config.yaml
n_layer: 13
activation: "swiglu"
beta1: 0.93
MLP neurons of a small language model. Each row is named by its layer, matrix (gate and up: input weights) and neuron, and shows model dimensions 64-191. Each number is 200 + 20 x the weight over its row's rms, rounded and kept within 0 to 999. A neuron's up and down rows have the sign that makes its largest values positive.
After each neuron's rows, "fires after" lists the tokens most often just before its 100 highest values on Wikipedia text that the model never trained on. A number after a token or word is its count.

L2.gate120,193,223,190,222,215,213,181,196,209,204,230,169,214,208,223,207,208,197,216,215,195,207,199,193,213,245,204,207,216,215,163,178,203,223,189,180,177,158,181,211,206,203,191,220,212,216,176,202,201,213,196,212,189,210,206,184,187,192,178,205,205,172,145,191,207,212,192,199,205,204,200,185,200,210,215,212,198,225,210,179,177,216,206,217,155,196,207,200,210,221,172,205,165,211,205,199,204,209,201,225,238,170,228,221,202,199,157,250,216,164,219,178,205,205,169,206,221,171,176,193,229,213,208,184,219,213,212,213
L2.up120,176,239,211,183,212,225,204,221,213,204,196,171,186,181,208,198,197,158,203,146,207,165,203,172,197,186,223,151,217,259,178,207,221,188,198,213,182,201,188,198,211,198,196,213,234,202,234,209,172,167,208,189,219,190,193,179,208,204,203,207,217,199,242,188,228,240,213,213,214,192,158,202,220,179,181,200,228,219,189,205,196,181,178,189,189,236,213,223,194,232,176,205,197,221,202,219,218,222,184,220,215,184,224,234,192,181,203,188,232,159,181,217,200,219,198,218,210,198,207,189,223,225,249,192,210,243,189,187
fires after: " " 24, " R" 11, " Con" 9, " Pr" 5, "c" 5

L2.gate486,187,205,178,172,188,208,153,181,171,200,206,194,199,221,222,167,201,198,198,195,193,185,187,198,246,210,182,219,211,186,221,213,231,229,182,198,189,214,176,193,186,230,235,219,222,227,183,161,207,214,224,208,230,198,169,214,257,182,193,180,200,193,219,180,201,193,200,195,196,169,196,215,185,185,205,210,227,213,199,223,175,229,204,210,173,209,184,195,215,208,210,212,167,173,215,169,181,155,176,191,234,194,177,213,197,175,197,197,184,211,200,197,174,199,211,183,189,175,187,217,210,232,173,220,159,209,192,211
L2.up486,198,251,204,214,182,213,222,180,215,201,230,210,213,170,223,187,205,195,215,195,205,180,188,210,215,171,235,182,200,201,199,244,214,176,206,174,180,185,163,192,179,192,221,167,199,185,209,221,202,191,227,195,182,222,219,196,195,237,187,218,197,157,215,233,210,199,223,193,199,203,210,194,177,197,219,184,189,220,200,211,229,218,206,178,167,207,193,221,229,226,184,221,210,201,230,191,188,245,193,209,173,161,187,190,206,173,193,220,213,191,207,222,197,221,201,164,222,207,205,196,222,209,214,194,185,186,216,211
fires after: " " 73, "17" 10, "–" 4

L2.gate1200,191,203,204,198,209,195,183,224,200,204,179,215,177,206,199,225,173,229,250,219,163,215,183,227,227,182,156,165,181,211,203,246,221,176,218,181,215,193,188,172,227,209,185,254,185,200,181,164,226,205,173,206,202,197,215,218,205,199,196,195,196,205,159,224,229,171,216,166,183,184,210,189,165,203,247,176,190,206,192,228,186,204,179,227,200,228,151,172,184,238,175,215,207,210,212,183,230,223,215,167,195,170,215,180,200,202,187,206,188,196,193,236,165,191,191,223,212,202,199,198,207,156,224,204,164,235,205,213
L2.up1200,189,176,186,198,220,171,206,212,205,179,205,200,195,199,177,211,210,228,198,184,173,136,179,212,183,204,168,218,210,179,218,209,190,195,193,189,213,222,218,213,165,170,194,189,205,195,197,198,206,243,228,200,223,208,215,193,205,223,173,209,230,204,229,206,219,183,167,209,212,190,191,255,212,199,221,211,202,215,195,212,186,222,211,195,197,201,192,163,177,207,191,196,230,184,224,244,179,201,188,194,191,194,254,180,211,219,205,222,196,203,197,219,199,230,196,209,185,206,191,248,213,206,204,199,186,198,232,184
fires after: " G" 22, " O" 12, "eb" 8, "m" 6, " C" 6

L9.gate442,198,202,189,191,220,167,161,166,191,190,218,190,170,215,210,157,199,189,214,202,210,216,205,199,237,179,209,201,175,215,205,201,209,191,195,171,184,219,143,172,200,203,206,203,228,179,166,222,196,174,168,222,236,206,173,198,231,215,172,192,215,187,231,208,199,213,196,183,202,156,186,194,201,191,182,196,171,203,185,199,193,214,201,176,199,200,177,201,232,214,200,252,177,215,161,170,198,177,193,173,168,205,214,176,182,168,209,203,208,209,202,172,206,183,186,173,171,206,198,205,192,197,243,183,205,209,220,224
L9.up442,189,194,162,179,193,189,168,215,170,193,220,200,203,221,221,186,196,161,189,177,243,198,210,233,214,195,256,214,163,218,203,197,186,206,191,199,219,194,161,187,209,180,207,194,225,216,215,216,183,199,158,231,221,194,210,193,189,217,181,178,199,207,182,194,187,194,205,213,205,213,190,225,208,208,199,193,190,192,198,212,211,178,201,192,175,196,201,209,208,192,166,241,208,220,175,177,203,195,205,191,198,210,200,186,200,213,234,223,222,186,235,219,178,174,207,184,227,192,207,178,237,181,236,160,179,179,227,207
fires after: " " 70, "–" 10, " (" 9, "17" 6

L5.gate88,199,176,193,172,211,194,209,210,222,184,221,229,201,203,225,152,232,197,198,227,211,225,195,163,183,216,224,165,213,231,220,195,220,213,228,197,213,192,194,169,175,206,197,233,192,160,222,220,192,165,180,189,193,176,186,192,205,234,182,206,218,197,198,180,188,210,199,212,196,223,225,226,209,233,159,246,178,197,199,173,210,214,193,224,218,192,204,214,201,204,220,236,192,209,173,222,215,203,177,176,225,200,214,177,210,200,236,195,191,179,181,176,206,216,178,208,205,204,197,221,199,210,164,181,194,184,211,212
L5.up88,216,154,177,205,181,208,168,200,220,210,229,165,179,171,159,230,240,185,216,210,206,219,226,242,197,221,191,217,234,224,208,191,213,193,211,219,204,231,199,214,216,199,185,231,187,187,158,191,208,197,202,191,169,193,209,251,205,222,235,180,202,209,174,191,201,222,194,195,193,199,189,210,214,187,235,217,199,196,178,191,157,199,207,210,165,177,194,221,247,211,198,205,191,194,208,210,172,200,198,184,195,192,234,203,219,206,190,185,169,191,223,199,196,179,207,205,216,209,218,238,187,227,205,187,210,189,223,194
fires after: "," 30, " and" 8, "ing" 6, " as" 5, ";" 5, " |" 5

L2.gate200,182,205,173,184,179,202,151,151,188,217,220,168,207,193,171,212,207,196,207,175,207,191,210,223,255,165,204,225,230,204,195,182,217,199,177,204,195,192,199,226,209,211,234,191,204,202,174,224,224,203,205,187,176,242,175,180,226,212,204,222,208,203,188,222,190,169,198,198,209,196,235,203,198,232,195,147,193,199,232,189,176,197,226,200,211,189,206,219,174,212,192,201,201,215,197,186,187,188,209,223,196,217,218,191,231,221,190,202,190,211,195,165,178,162,211,189,218,251,177,233,161,148,213,214,205,174,173,213
L2.up200,215,160,188,217,198,179,228,219,174,185,215,224,191,190,228,189,228,206,232,214,213,180,211,209,230,219,202,196,215,187,211,189,161,207,194,202,176,231,200,213,232,185,196,211,178,217,218,181,204,189,207,198,193,207,207,168,208,229,217,164,185,213,213,179,191,172,173,230,214,206,180,187,192,231,198,179,243,174,240,208,195,227,202,233,226,233,174,209,185,234,212,185,198,183,235,195,218,226,196,184,193,223,181,193,196,192,178,208,222,202,179,210,194,209,179,195,222,237,210,192,179,187,199,205,196,180,212,197
fires after: "==" 26, ".\n\n" 9, " his" 6, "===" 5, "|" 4, "==\n" 4

L5.gate218,211,185,215,182,179,218,156,195,239,196,205,215,190,203,194,234,171,224,204,209,177,187,217,251,191,222,183,203,203,214,190,190,205,180,206,226,179,194,131,196,226,239,182,230,227,232,223,204,242,212,172,183,229,194,206,169,215,195,207,194,202,222,154,196,204,170,206,192,214,204,212,223,188,168,209,208,211,195,215,231,221,205,217,214,220,178,238,189,189,191,214,187,217,164,186,155,217,195,204,184,194,193,208,218,209,198,219,230,220,221,229,179,197,236,228,193,189,189,198,239,172,189,196,153,218,215,224,213
L5.up218,188,207,228,194,185,214,173,192,217,203,222,197,194,205,235,196,192,201,252,198,177,236,174,198,180,218,180,171,224,234,215,200,197,188,199,191,219,208,235,183,189,191,187,194,239,207,188,192,205,196,197,209,204,198,184,185,221,199,178,186,190,209,229,171,210,151,197,175,200,198,246,198,189,188,232,198,231,222,179,195,236,220,222,239,231,174,236,198,198,184,202,179,211,187,203,182,192,189,197,195,198,195,208,207,237,228,204,215,178,216,229,199,239,210,174,216,203,197,224,199,203,189,192,191,196,176,183,191
fires after: "1" 16, "0" 13, "3" 7, "2" 7, "c" 6, " estab" 5

L5.gate845,173,221,195,211,219,222,168,185,217,171,247,196,203,220,176,236,203,197,211,211,260,229,219,230,182,204,205,175,214,234,215,211,194,195,201,209,213,155,248,209,207,230,257,210,208,209,220,187,216,193,167,217,211,231,204,218,196,213,224,227,213,214,182,212,182,213,205,196,223,201,188,170,185,215,182,182,209,210,175,210,195,207,183,199,178,186,194,197,201,172,177,226,195,217,208,224,171,150,184,201,215,226,158,217,193,221,220,186,194,199,184,198,187,208,197,236,218,168,179,209,214,213,196,166,182,210,214,193
L5.up845,172,206,167,207,192,224,198,189,197,231,210,216,221,218,204,174,205,232,180,217,216,250,171,175,206,201,206,218,194,234,176,220,167,215,205,195,169,177,196,183,191,184,237,202,226,267,212,162,201,170,189,201,175,179,220,202,223,220,206,212,208,214,165,214,211,169,194,176,234,166,205,188,161,223,195,191,202,181,187,207,172,211,161,232,191,196,171,178,230,228,210,196,186,207,202,159,204,175,190,219,207,183,184,184,205,187,169,219,202,175,222,191,240,207,186,192,184,210,203,208,183,196,190,210,211,204,237,202
fires after: "." 20, "," 15, " was" 14, " and" 6, "op" 5

L2.gate960,208,170,201,202,157,209,179,194,204,206,178,220,152,201,220,196,212,183,191,195,239,196,231,176,189,231,187,200,200,213,190,179,222,210,228,192,166,171,199,198,195,184,192,172,197,164,181,212,217,200,239,177,181,182,230,183,179,211,193,205,194,172,197,201,192,230,197,185,210,186,186,214,159,196,201,196,233,228,202,199,221,210,205,200,200,201,208,198,215,258,190,216,204,221,211,195,189,224,197,213,201,217,191,205,178,215,194,183,232,156,185,163,240,228,232,213,187,220,198,218,182,208,163,142,203,198,226,216
L2.up960,193,149,191,217,179,202,207,196,196,221,181,240,178,215,198,177,167,169,199,169,196,233,192,197,162,197,192,215,219,216,219,154,225,198,201,242,158,186,197,186,203,155,182,180,174,211,191,149,196,228,212,206,211,189,181,218,212,241,153,201,182,212,196,205,196,188,187,217,242,161,215,211,213,206,259,170,230,190,163,221,219,193,168,197,224,199,239,191,218,182,188,237,184,214,190,218,161,206,223,223,177,175,206,199,168,202,225,172,213,209,195,213,200,175,202,206,231,200,190,200,204,194,196,181,193,161,236,211
fires after: " " 42, " not" 15, "\n" 9, "r" 7, " C" 4

L4.gate308,194,176,205,227,187,215,184,229,198,137,194,171,218,221,221,221,184,145,206,215,180,187,223,199,198,198,258,209,244,201,192,219,233,228,190,216,208,163,184,187,206,210,183,184,216,211,176,186,210,200,196,207,164,184,196,207,189,201,197,232,190,204,228,203,205,190,188,205,224,230,180,238,203,184,173,223,196,169,187,239,145,202,220,195,183,174,232,162,199,199,201,211,207,195,171,193,213,219,209,177,187,164,213,159,153,216,205,235,202,196,204,216,205,180,185,209,230,215,198,232,221,170,228,185,198,196,210,192
L4.up308,209,212,190,176,192,193,201,201,245,221,199,196,228,214,214,213,227,210,216,174,185,213,221,184,200,206,213,188,201,164,239,183,196,205,160,194,200,206,215,234,151,236,213,191,207,203,188,205,173,187,195,194,203,204,189,222,200,226,179,202,204,196,194,228,192,252,199,200,215,201,227,195,202,169,218,220,183,177,196,206,197,192,172,186,158,243,226,230,208,168,207,203,216,180,174,176,236,213,240,185,177,227,197,208,223,214,210,208,178,198,230,215,226,186,193,202,194,182,218,186,205,207,192,192,201,217,219,162
fires after: " St" 19, " A" 14, " st" 7, "A" 6, " K" 6, " an" 5

L5.gate760,213,186,193,196,220,214,197,234,228,191,233,220,187,202,197,201,206,199,210,210,197,194,180,199,209,206,211,179,214,252,180,171,195,227,211,185,187,201,219,191,189,228,172,207,187,194,199,191,200,145,199,183,210,190,189,204,230,192,196,199,231,187,202,196,194,219,215,200,226,176,220,202,199,219,185,177,232,199,178,209,194,173,224,159,217,179,223,214,205,179,168,167,209,200,206,211,207,209,199,192,242,219,194,187,197,223,163,196,188,194,219,191,192,174,205,206,186,209,170,220,193,194,198,213,192,224,188,238
L5.up760,168,203,169,165,175,200,201,181,186,225,224,177,217,239,202,169,220,224,194,245,206,213,208,193,230,218,183,184,189,194,194,167,193,203,224,236,201,201,218,187,196,235,200,203,228,197,243,159,193,207,215,181,187,179,191,216,219,208,213,212,177,195,198,192,235,214,213,230,188,221,237,205,175,198,204,212,213,168,213,192,213,212,158,193,203,212,198,201,210,190,198,186,229,180,193,190,211,190,218,181,201,194,185,212,206,193,166,179,217,163,192,196,261,178,177,192,174,221,191,201,171,207,169,214,176,187,219,238
fires after: "." 22, " \"" 11, " as" 9, "," 6, " of" 6, "th" 5

L2.gate1256,204,183,178,180,209,215,195,171,225,190,234,204,195,207,174,226,222,204,194,227,176,188,157,219,172,211,182,234,187,206,179,198,193,224,216,205,170,188,201,175,192,164,162,182,228,201,223,180,233,187,199,171,193,205,235,197,184,223,181,196,189,206,201,182,197,197,250,212,194,207,205,209,226,208,162,172,209,212,230,212,211,203,213,164,246,225,224,185,188,181,217,209,177,207,161,237,186,219,207,214,219,177,218,204,202,216,194,196,179,177,163,191,218,181,193,186,182,197,232,196,228,213,213,203,190,195,205,222
L2.up1256,228,199,166,202,251,184,180,249,236,176,197,209,193,190,203,218,203,192,195,191,241,183,206,208,238,229,169,222,226,152,228,225,224,196,200,191,182,197,188,168,226,205,204,205,202,214,199,231,189,187,186,153,202,174,211,208,172,194,185,199,199,184,191,191,209,259,206,181,189,186,215,179,215,159,216,233,184,198,202,226,188,181,204,221,181,232,204,166,193,206,175,223,183,182,233,218,211,193,175,192,208,212,183,203,169,186,213,186,201,195,240,220,212,193,175,218,219,197,196,172,169,253,193,196,179,188,205,222
fires after: " f" 17, " s" 14, " c" 12, " G" 9, " N" 7, "Q" 4

L2.gate842,189,228,204,212,218,213,193,215,201,196,180,227,203,226,215,220,195,238,182,222,190,188,200,179,261,194,157,236,209,212,194,215,205,197,199,218,208,201,200,185,227,210,215,200,185,237,215,168,168,190,181,180,219,213,195,214,207,210,171,208,215,216,197,229,197,192,195,170,215,185,178,162,205,220,174,182,209,207,240,210,206,208,183,192,224,193,199,192,186,217,218,205,240,205,150,209,218,210,209,186,199,222,216,199,182,183,219,197,220,204,215,197,210,186,241,185,169,181,195,183,178,237,225,251,180,184,189,210
L2.up842,193,229,206,204,213,173,188,196,207,222,225,232,207,223,188,202,216,242,129,217,179,209,220,159,247,199,186,247,194,215,207,235,176,175,189,197,196,208,165,220,235,215,174,208,217,207,195,175,165,188,179,191,224,166,219,202,206,214,151,211,200,200,173,204,194,178,217,213,214,212,205,206,188,219,231,164,214,217,216,176,184,187,185,228,214,234,194,185,213,186,171,213,195,213,198,223,191,201,192,184,191,189,250,173,183,179,225,231,208,170,206,190,215,208,178,212,167,193,227,182,219,241,209,225,204,208,241,221
fires after: "," 31, "." 16, "9" 4, " " 4

L2.gate392,198,257,186,216,230,204,192,203,185,214,192,193,165,221,221,169,214,210,191,216,203,227,228,212,209,210,207,205,191,203,201,199,216,215,185,216,190,203,215,205,197,203,238,244,217,213,186,178,229,175,177,175,215,218,175,173,195,180,198,185,195,199,196,191,197,166,219,208,209,184,183,206,212,187,223,212,230,210,181,239,184,187,223,194,188,204,185,192,226,190,194,169,207,203,198,176,199,214,166,207,192,188,193,174,242,199,171,182,228,227,178,179,208,249,180,215,197,174,204,187,193,203,205,213,170,182,190,168
L2.up392,187,225,222,191,244,199,185,200,245,207,241,178,192,225,206,179,172,208,192,171,210,222,182,192,231,195,221,211,204,207,200,185,222,242,199,225,211,191,187,181,194,188,209,195,188,205,218,208,229,151,197,195,207,208,186,181,187,159,219,201,170,208,179,192,202,209,220,188,199,192,196,186,207,186,197,191,165,230,182,214,199,177,222,226,181,236,218,200,195,198,156,212,217,196,201,196,212,196,189,196,147,174,216,216,226,206,231,194,217,209,209,214,244,215,188,176,205,186,211,185,176,208,174,245,180,197,212,171
fires after: " " 78

L5.gate1032,254,211,180,210,229,170,212,196,178,192,184,176,164,206,168,205,189,213,207,200,206,211,212,204,205,220,212,204,206,196,225,180,245,183,201,186,211,206,218,198,181,217,211,194,195,201,187,162,201,170,196,199,179,184,198,198,196,184,227,165,178,214,221,214,185,148,227,208,178,216,201,232,204,171,230,191,195,224,185,201,206,210,185,185,191,188,172,213,197,194,216,195,177,170,159,234,221,199,190,185,194,196,211,224,155,176,194,170,213,176,183,219,196,188,226,190,190,223,204,202,210,185,201,195,229,231,181,191
L5.up1032,223,198,218,221,212,201,180,234,172,193,199,197,202,239,169,191,229,190,168,229,217,221,202,172,203,182,172,197,213,216,139,245,157,206,189,229,187,181,168,168,225,187,208,205,172,209,184,188,172,197,216,197,178,227,194,207,186,188,177,228,206,220,214,214,183,176,195,199,191,209,209,225,198,197,178,229,231,223,222,219,171,181,212,184,217,206,201,205,198,159,180,213,207,183,228,194,234,166,242,190,222,232,208,241,165,172,193,218,180,202,196,200,225,218,218,214,186,216,196,190,221,210,195,178,188,206,210,217
fires after: "m" 18, " M" 15, "ab" 9, "am" 7, "im" 5, "um" 4

L9.gate303,177,166,212,185,182,192,180,197,200,164,198,219,206,149,189,219,227,187,193,191,161,245,187,145,215,198,188,179,216,207,184,218,213,200,202,212,215,163,214,206,239,218,165,208,199,214,225,219,205,154,176,214,190,205,198,236,204,192,192,180,227,220,185,195,176,231,219,230,181,178,197,187,216,182,198,177,222,137,206,199,148,233,176,180,215,203,183,197,169,168,188,190,203,206,155,214,230,196,224,248,189,185,225,178,247,228,190,235,199,196,214,183,208,204,208,188,177,180,204,190,194,205,202,210,166,223,231,225
L9.up303,166,223,181,221,193,180,201,209,178,219,239,235,191,204,226,189,193,195,178,212,165,219,173,183,187,236,207,187,193,229,209,176,195,179,188,184,190,185,235,222,217,215,188,187,217,172,181,191,196,162,181,184,193,187,217,218,196,194,203,198,220,176,210,203,213,229,186,183,213,196,183,223,203,216,223,196,231,203,210,197,164,197,183,188,201,204,169,189,210,212,174,209,186,182,204,207,189,206,172,205,210,196,205,203,185,204,235,245,166,207,249,204,199,216,177,193,214,212,169,200,209,172,178,205,168,206,163,208
fires after: " " 35, ")" 7, "0" 5, "," 5, " election" 4

L2.gate1138,186,247,213,183,198,175,189,211,191,215,190,177,195,234,188,182,192,183,194,158,175,193,184,197,192,162,209,200,195,200,202,193,197,219,209,172,197,195,192,222,209,222,242,208,226,198,269,181,191,177,190,188,187,203,163,215,222,230,203,222,200,210,239,222,218,199,201,215,149,205,187,219,171,198,190,169,208,220,196,227,186,198,207,200,217,181,171,206,213,188,211,187,173,216,168,175,179,191,186,240,180,203,224,185,167,205,193,191,203,153,175,180,187,219,220,205,203,224,236,238,209,189,193,215,197,194,178,184
L2.up1138,203,173,194,184,197,199,196,176,219,181,173,200,196,215,222,210,202,218,184,209,183,198,169,180,198,159,209,212,200,175,217,192,198,213,213,185,177,220,177,164,193,192,191,205,189,204,217,138,199,231,202,213,179,190,180,190,244,186,202,220,204,204,204,252,231,192,202,202,215,195,168,225,228,204,217,174,220,170,207,194,168,218,185,187,215,211,219,206,212,184,215,194,176,188,188,198,182,217,201,181,174,200,178,206,170,193,188,212,187,211,180,190,180,197,231,197,207,203,235,223,228,231,190,195,173,187,176,250
fires after: " the" 23, "==" 13, "\n" 8, "===" 5, ".\n\n" 5, " was" 4

L4.gate1229,148,193,206,222,216,206,204,214,188,207,227,203,187,149,231,217,187,205,212,181,238,158,212,203,215,223,183,203,162,212,210,194,167,214,193,204,204,181,206,177,230,171,196,196,183,195,207,190,149,208,210,182,184,201,194,228,197,179,210,198,182,202,214,193,189,197,194,194,188,180,236,209,200,190,196,225,229,237,227,211,206,219,180,219,213,212,230,212,195,189,226,184,221,198,201,254,201,172,201,240,177,202,204,197,186,224,210,202,192,214,187,238,209,192,201,181,196,213,195,184,199,232,211,213,169,166,200,194
L4.up1229,184,189,207,180,239,164,202,208,161,221,179,204,166,183,205,216,208,192,205,219,212,181,160,205,198,197,201,205,217,161,190,195,205,187,220,243,191,198,221,239,198,213,219,228,207,230,199,200,197,213,230,188,198,216,194,186,206,198,185,206,189,191,145,174,209,218,210,184,211,212,217,218,162,189,203,213,198,187,188,199,208,212,180,214,206,236,185,229,222,201,172,195,198,248,213,206,220,203,190,221,195,170,218,222,225,189,240,230,157,236,183,192,233,161,195,229,189,203,194,219,200,237,230,182,174,210,204,216
fires after: " C" 22, " c" 12, " v" 8, " n" 5, " s" 5, " M" 5

L5.gate1273,228,208,226,208,223,167,175,196,166,179,190,191,178,238,205,181,208,219,239,236,211,217,224,193,203,187,179,193,227,198,223,192,223,209,203,137,226,196,176,188,166,193,196,217,232,218,196,200,202,230,182,185,233,193,198,197,211,180,198,178,220,208,165,195,214,203,191,198,193,197,185,176,228,176,205,211,188,211,185,181,246,168,214,192,180,182,163,221,247,223,221,222,196,202,192,243,195,194,175,187,173,222,221,189,214,168,194,221,199,191,207,205,183,193,184,210,196,233,219,212,211,168,213,187,174,217,247,202
L5.up1273,210,171,206,188,213,210,171,201,182,181,152,198,204,197,226,213,216,210,209,232,209,194,203,185,187,194,218,222,220,201,179,200,209,202,182,214,153,242,216,185,175,212,208,209,208,178,204,148,169,162,207,221,218,194,193,172,226,221,174,191,179,199,173,209,231,191,232,202,148,157,211,224,163,199,215,166,213,203,179,178,199,186,218,205,167,219,179,208,237,203,196,195,189,213,203,185,185,190,187,218,182,214,223,204,190,200,191,195,196,204,191,164,208,228,200,209,140,230,198,200,208,212,165,240,206,192,191,178
fires after: " |" 46, " g" 6, "ug" 5, " " 5, "g" 5, "\n" 4

L5.gate5,180,211,226,204,193,231,195,228,253,199,209,200,171,202,188,209,187,218,169,196,200,220,234,214,213,222,175,196,215,179,207,188,209,195,225,205,218,242,190,164,194,208,202,185,196,183,188,214,177,214,208,174,221,204,192,176,183,202,153,206,202,193,199,201,202,200,201,167,166,186,236,220,209,200,200,206,196,187,205,208,192,219,194,207,195,204,174,173,164,198,192,243,192,205,189,237,178,225,186,172,216,197,176,171,203,182,218,215,172,181,222,207,190,250,204,184,213,227,202,224,196,199,187,215,210,179,180,194
L5.up5,187,188,217,189,224,248,186,199,198,204,221,216,214,212,197,232,193,235,195,189,236,191,160,175,198,195,212,236,193,199,215,204,196,187,207,181,213,175,198,195,212,175,211,177,227,160,192,208,218,219,187,188,210,210,214,180,212,216,188,204,202,229,178,204,214,200,218,181,177,184,183,212,233,225,208,212,206,221,180,218,216,172,177,224,197,184,210,204,235,181,207,204,210,201,185,234,196,187,217,216,217,203,206,184,191,200,202,200,202,191,195,182,177,194,166,193,186,256,190,202,187,202,203,220,197,214,240,195
fires after: " |" 48, "." 14, " " 8, "f" 4

L5.gate160,197,163,225,222,199,217,206,188,236,203,219,213,181,223,186,170,211,202,171,253,198,192,171,245,189,219,198,184,175,225,191,203,170,195,224,228,200,207,201,237,176,225,191,241,214,181,194,187,215,195,207,157,203,196,211,214,211,212,223,245,203,210,197,213,173,244,198,215,230,201,214,214,200,219,169,205,182,206,189,164,193,212,199,224,185,192,197,203,176,209,177,251,211,208,205,225,193,200,215,199,199,177,222,185,198,203,202,178,218,198,218,246,202,211,198,182,191,198,183,220,166,224,160,173,199,225,186,211
L5.up160,210,187,179,184,209,185,206,207,228,219,247,237,193,218,205,172,213,190,182,252,210,173,200,213,224,221,192,173,207,205,184,219,204,227,205,213,213,198,198,175,205,207,179,238,187,178,171,204,201,238,202,200,180,232,196,209,201,183,215,221,215,193,200,200,206,192,175,248,224,203,228,222,193,176,200,236,179,203,195,210,162,190,193,206,181,223,184,210,193,200,205,244,195,197,213,222,219,205,237,225,203,189,219,203,221,210,194,198,181,210,213,205,201,214,225,213,222,223,173,218,172,196,172,188,226,183,215,183
fires after: " and" 42, " but" 10, " that" 8, "," 7, " or" 4

L5.gate177,189,208,194,156,198,204,206,197,208,212,194,221,176,201,200,217,195,207,218,180,175,131,199,198,236,193,186,247,173,181,179,194,209,191,198,221,201,192,187,205,177,205,199,188,203,235,195,221,196,205,149,194,206,195,260,206,189,193,242,195,213,193,197,180,213,211,176,193,213,194,193,219,189,211,213,220,172,195,169,177,234,177,212,204,174,175,239,188,189,216,228,197,248,207,199,230,210,194,209,168,208,216,158,182,193,190,224,210,221,225,233,231,193,206,183,209,196,181,194,189,208,200,199,190,237,217,205,208
L5.up177,182,221,207,170,213,207,195,188,169,209,217,214,189,195,206,205,216,207,203,206,180,204,191,192,167,201,176,179,180,192,236,211,199,183,168,201,171,203,217,182,188,204,173,225,179,216,158,223,187,217,159,211,156,233,205,207,215,191,193,195,177,200,164,186,209,189,167,194,221,187,199,208,224,221,185,221,174,246,216,217,241,223,191,195,186,199,238,200,193,206,220,219,237,188,166,208,179,200,205,203,215,179,185,194,207,259,196,179,222,213,205,209,183,201,201,200,195,197,169,169,179,191,206,196,216,199,170,188
fires after: "–" 27, "0" 11, "6" 10, "2" 5, " Spec" 4

L4.gate425,218,197,210,199,173,200,192,209,208,224,194,202,163,191,188,185,222,190,188,168,192,150,212,186,184,228,198,202,242,177,180,187,175,192,195,216,213,188,202,218,189,192,166,168,211,194,184,221,204,225,214,212,218,230,211,203,190,210,249,220,156,193,231,196,180,180,203,205,188,199,219,168,204,180,201,215,229,179,195,211,189,228,198,207,171,173,222,224,224,181,172,190,201,210,238,193,179,210,221,196,202,175,227,185,219,235,229,194,192,179,219,183,187,192,197,209,184,211,192,178,183,189,221,217,214,185,194,198
L4.up425,196,206,209,225,179,187,253,182,176,222,229,205,204,210,147,252,184,192,198,170,222,183,207,219,203,164,186,210,188,216,248,172,214,149,167,236,213,145,189,203,197,210,225,192,199,211,204,154,168,207,195,188,204,198,171,188,182,196,228,215,211,154,218,205,203,195,192,201,185,199,214,171,189,198,206,209,228,174,199,174,187,210,205,208,218,192,203,213,203,219,185,191,198,204,208,233,202,164,193,213,171,241,201,194,169,171,212,207,213,138,222,210,201,179,181,163,151,189,162,207,200,213,216,226,169,187,194,173
fires after: "\n" 52, ")\n" 8, ".\n" 7, "===\n" 6, "==\n" 5, " " 5

L4.gate1222,219,213,219,193,198,224,178,188,217,198,191,187,205,190,212,226,151,172,187,187,211,182,200,174,180,186,190,201,204,211,203,229,219,167,244,174,179,200,200,219,194,190,170,189,175,206,185,209,216,180,198,227,227,164,191,223,195,244,210,225,180,208,215,200,183,186,205,202,190,217,188,208,232,182,241,205,215,203,183,196,212,200,211,197,201,218,158,209,180,197,182,225,183,230,184,170,213,204,187,222,207,226,187,202,206,209,192,226,246,207,203,191,169,201,179,206,182,194,206,224,175,230,227,187,197,231,187,199
L4.up1222,220,193,203,233,197,200,198,201,240,171,193,218,172,200,220,221,199,228,205,224,267,202,188,215,174,186,183,183,205,185,180,185,185,182,184,219,189,207,216,158,203,212,193,186,206,153,231,203,163,184,199,205,248,198,236,170,205,215,202,193,167,165,171,189,189,195,239,191,177,203,201,212,208,234,184,171,189,197,189,200,194,191,234,209,187,203,208,203,228,243,210,206,195,201,203,194,203,221,248,208,186,230,215,215,234,193,192,201,187,160,222,199,195,211,225,205,195,188,185,191,227,184,193,200,224,224,214,206
fires after: " g" 26, " m" 7, " ear" 6, " ex" 6, " st" 6, "g" 6

L4.gate1278,205,194,206,204,164,192,216,213,212,207,192,176,181,199,192,188,210,205,230,177,203,183,224,171,205,215,164,168,221,218,187,178,190,235,199,215,183,184,215,202,227,180,197,189,195,212,195,193,194,192,199,135,205,201,179,217,221,191,177,202,240,191,193,210,182,195,218,179,183,224,231,225,176,153,190,216,195,196,243,194,152,184,198,186,192,234,160,215,187,185,219,198,192,182,158,213,154,205,191,210,192,206,160,186,222,182,170,169,205,218,230,205,200,214,174,186,184,236,220,187,203,197,176,182,191,202,184,201
L4.up1278,189,193,160,169,199,167,191,203,211,189,193,188,185,163,215,211,210,213,229,217,202,189,161,195,232,189,189,190,230,196,206,218,168,182,201,213,196,149,186,186,219,184,179,226,184,225,237,184,195,217,191,208,199,179,238,196,194,198,197,189,186,172,212,194,209,189,229,198,199,204,180,186,165,202,227,218,206,200,172,188,193,183,198,233,146,243,173,227,209,199,187,224,199,222,192,193,211,202,223,191,199,193,210,254,209,184,180,199,225,168,188,226,212,206,202,230,205,196,235,176,176,192,210,187,191,192,211,178
fires after: " l" 23, " b" 8, " r" 7, " re" 6, " s" 5, " c" 5